python train.py --head_dim=64 --vocab_size=8192 --activation="tanh_gelu" --norm_place="pre" --bias="all" --init_std_down=0.0 --optimizer="muon_variant" --lr=0.00985 --lr_mult_up=0.913 --schedule="wsd" --batch_tokens=32768 --seq_len=256 --train_tokens=276200000 --dataset="wikipedia_en"
MLP neurons of a small language model. Each row is named by its layer, matrix (up: input weights) and neuron, and shows model dimensions 64-127. Each number is 128 + 32 x the weight over its row's rms, rounded and kept within 0 to 255.
After each neuron's rows, "fires in" lists the words (lower case) most often at its 100 highest values on Wikipedia text that the model never trained on.

L5.up303 [122 117 174 169 157 133 169 153 143  73 185  75 138 139  69 137 132 130 101 108 156 100  99 140 154  78  95 185 104 171  76 189 132 106  96 126 171 108 131  89  98 154 157 125 174 137 157  89 104 124  79 141 167 107 145 180 106 206 104 109 140 104 145 116]
fires in: "that", "on", "1", "year"

L5.up156 [171 115 162 132 110 122 103 161  91 135 161 111 158 161  82 147 177 151 195 128 116 106 141 112 118  88 100 144 131 164  81 136 125 124 121 108 112 164 125 104 187 199 163 139 136 133  45 118 172 154  88 209 110 141 148 123 163 165  86 107 113 148 158  73]
fires in: "that", "an", "1", "3", "2"

L5.up175 [119  73 118 146 119 127 130  94 175  76 182  96 108  56 102  86 161 146 180 115 119 106 113 176 127 133 122 173 212 100 113 139 134 149 148 140  94 121 131  72 170 166 147 134 168 137 107 120 129 173 122 111 138 128  90 138 116 121 169 160 116 154 162  51]
fires in: "of", "in", "2", "3", "1"

L5.up717 [147 133 105  93 156 131 151 160 127 175 118 133 144 151 144 134 145  93 105 111 157 100 151  64  31 177 142 139 141 147  90 145 148  99  81 101 149 124 150 137 131  89 138 162 132  78  89 184 130 134 132 136 138  98 162 126 111 125 115 179 142 133 130 114]
fires in: "were", "been", "are", "be"

L5.up339 [166 150 109 159 183 150 110 133 155 121 126 144 130 127 171 121 173 155 113 154  70 100 126 127 123 143 128 149 150  74 105 115  74 152 156 156 107 166  95 102 119  94 114 116  82  88 135 188 136 164 141 139 150  85  81 138 157 172 189 138 133 101 142 156]
fires in: "to", "under"

L5.up62 [149  77 151  77 156 166  55 144  99 118 126 146 166 193  97 156 148 142 142 129 147 180 123  76 132 127 127 169 166 191 108  79 165  91 141 150 195 174 159 131 115 153 166 193 122 169 104 207 127 145 128 171 124 152 112 131 101 122 112  89  83  84 108 103]
fires in: "and", "been", "has", "he", "have", "was"

L5.up173 [133  80 122 132 144 175 113  93 117 153 132  98  93 123 104 160 169  98 129  40 157 113 137 128 199 164 172  91 128 123 106 183 130 147 147 160 144 113  94  77  89 128 173 105 138 155 172 156 115 124  98 175  38 125 154 119 170  83 155 156 109 122 116 173]
fires in: "the", "her"

L5.up667 [ 80 143 113 140 118 113 100 127 130  85 128 126  79 126 115  90 172 157 158  73 157  89 160  71 142 130 128  99 108 233 136 118 102 119 157 119 117 175 106 121 128 157 127 167 126 131 120 103 118 123 138 182  79  93 155  65 150  73 151 130  99 141 139 135]
fires in: "as", "and", "because", "out"

L5.up301 [130 126  93 123 207 106 162 163  60  93 127 148 112 140 106  99 176 133 129 139  68 177 135 188 153 139 124 111 138 139 113  55  87  59 152 157 104 127 144 130 124 123 134 178 139 125 186 206 127 202 119 151 149 159  75 147 161 132 109  74 179  74 101 178]
fires in: "or", "and", "its"

L5.up391 [139  85 143 142 103 143  80 129 107  70 105 133 165 126 112 130 114 143 129 142 158 149 161 138 134 156 142 139 160 153  98  94 112 101 160 130 123 123 134 176 127  61 123  92 166  96 153  88 114  87 105  84  97 143 139 162 139 150 125 138 174 148 112 172]
fires in: "that", "it"

L5.up291 [184 120 176 150 208  93 101 130 147 177 175 174 198 116 104 125 149 140 163 119 103  43 121 140 123 112  95  86  75  93 122 117 160 190 136 135 115 202 167 127 216  96 119  93 114  99 162 198 184 143 151 159 136 117 115 111 103  91 155 110 114 108  80 125]
fires in: "as", "and", "an", "assistant", "one"

L5.up668 [134 132 107 114  83 163  77 160 105 162 125 142 118 158 159 104 131 122  99 206 142  52 124 121 118  94 117 137 141 109 129 195  97 110 160 204 147 134  96  96  91 110 150 148 117 123 135 141 164  86 134 107 129  90 161 125 212 132 178  85 139 109  94 144]
fires in: "a"

L5.up330 [153 147 102 153  98 199 147 175 145 138  72 107 109 169 132  67  78 115  94 130 160  74 138 160 143 140 134 109  92 185 116 124 126 117  87  91 137 138 131  88 174 110  35 160 140 121 114 140 119  97 152  95 163 176 121 163 146 140 166 100 182 146 117 107]
fires in: "on", "of", "in", "to", "studied"

L5.up992 [187  83 100 102  76 161 146 182 183 159 128 131 146 158 115  82 127 173 141 136  77 110 148 140 141 110 155 119 107 106  80  84 127  84 147 199 108 119 211 172 111 180  97 127  75 122 153 186 137 134 158 150 195 191 116 130 142 163  92 123 178 117 158 123]
fires in: "or", "than", "and"

L5.up805 [167 139 144 106 166  93  84 130 185 111 149  30 123 156 130 100 139 107 176 127 163 173 147 155 138 118 139 107 166 107 113 154 104 175 122 109 101  55 140  82  80 120 168 179 118 125 122 144  93 122 179 130 120 138 162 147 126 131 149 151  82  85 160  54]
fires in: "the", "an", "of"

L5.up178 [126 113 115 142 158 151 122 100 174 112  93 140 142 133 163 136 157 149 107  70 120 146  84 163 150 131 109 167 152 133 101  96 101 118 102 190 113 113 143 138 122 144  19 138 169 118 136 121 137 129 102 133 162 164 143  85  84  76 112  96  83 183 142 120]
fires in: "on", "when", "of", "upon", "he"

L5.up164 [172 133 159  62 142 111  94 150 117 131 165 162 129 102 130 168 118 134 177 161 148 113 127 106 184 165  90  85 164 146  83 139 122  52 115 125 108 166 111 130  68 115 128 181 123  95  91 156  91 116 157 151 141  93 169 132  99 105 115  72 178 149 135 116]
fires in: "in", "the", "of", "to"

L5.up697 [140 148 122 146 130 167  97 157 107 122 147 106 159 136 144 120 157  80 134 132 113 138  67 166 125 113 121 106 128 105 132 155 155 111 126 126 184  60 154 117 158 136 128 167 164  96 130  86 168 103 172 183 127 123 133 141 111 132 135 134 112 129 108 127]
fires in: "of", "from", "a"

L5.up782 [142 126 139 184 119 150 189 111 109 149 128 108 129 164 157  75 161  80 126  98 127 126 115  75 160  73 102 112 123 131 141 109 171 139 116 120  93 178 157 136 140 119 126 103 127  92 119 126 171  89 109 174 101  85 146 162  61 152 136 114  95 195  71 119]
fires in: "an"

L5.up550 [113 178 159 139 120 125 133 204 148  47 132 147 147 152 113 116 162 116 216 130 148 107 118 175 108  64 160 143  86  95 120 115 111  71 121  92 119 109 163 125  75 153 148 139 130  75 122 168 179 179 113 114 172  95 134 140 151 141 100 154 153 107 138 154]
fires in: "in", "a", "into"

L5.up605 [146 129 131  67 118  91  91 138  99  78 130 180 157 105 191 149 124 198 159  91 121  64 158  94 107 127  92 120  98 113 113 123 173  71 110  97  82 141 134  92  73 152  95 129 219 107  97 120  87 174  66 154 128 163 170 127 135 133 156 120 137 135 137 167]
fires in: "was", "not", "in"

L5.up702 [120  60 107 146 120 117 119 127 141  99 127  95 135  91 106  99  90 137 143  85  97 151 135  87 128  89 160 106  83  90 141 134 114  92 171 141 102 184 121 101  66 147 116  83 135  85 126 162  90 125 144 131 204 145 138 145 169 115 109  49 125 114 154 143]
fires in: "an", "oh"

L5.up513 [157 141 109  86 170 116 147 128 130  88 115  97  90 163 128  81 142 134 122 115  98 120 178 143 122 116 171 128  71 148  98 139 106 166 148 146 130 137 107 123 127  79 194 120 138 135 193 151  97 135 148 119 106 111 142 112 157  70 104  98 132 119 103 134]
fires in: "not", "t", "i", "can", "to", "will"

L5.up749 [101  93 141  79 175 123 140 138 102 116  95 131 116 179 110  87 109 138 111 129 127 159 117 130 139 166 143 140 160 144 119 113 106 143 133  86 136 140 132 129  56 101 135 144 125 135 134  86 144 121 110 163  92 113 122 153 132 175 126  94 183 168  88 154]
fires in: "have", "has", "had", "failed"

L5.up742 [161  76 126 102 175 131 128 210 114 174 122 144 134 144 138 122 130 174 125 138  88 143  70 104 125 132 122 137 181 124  91 107  85 138  91 105 135 129 139 159 136 161 193  75  68 128 131 147 101 151  77 148 120 152  87 110 126 159  81  58  96 120 151 146]
fires in: "who", "to", "would", "i", "eventually", "they"

L5.up158 [127 125 198 135 160 101  92 159  85 157 139  96  73 147 164  93 128  91  97 132 115 143 116  85  44 120 182 158  62 172 130 116 121  87 205  88 131 157 135 125 140 109 133 119  72 145 127 156  97 125 152 181 128 122 105 202 202 174 105 138  91 160 103 102]
fires in: "an"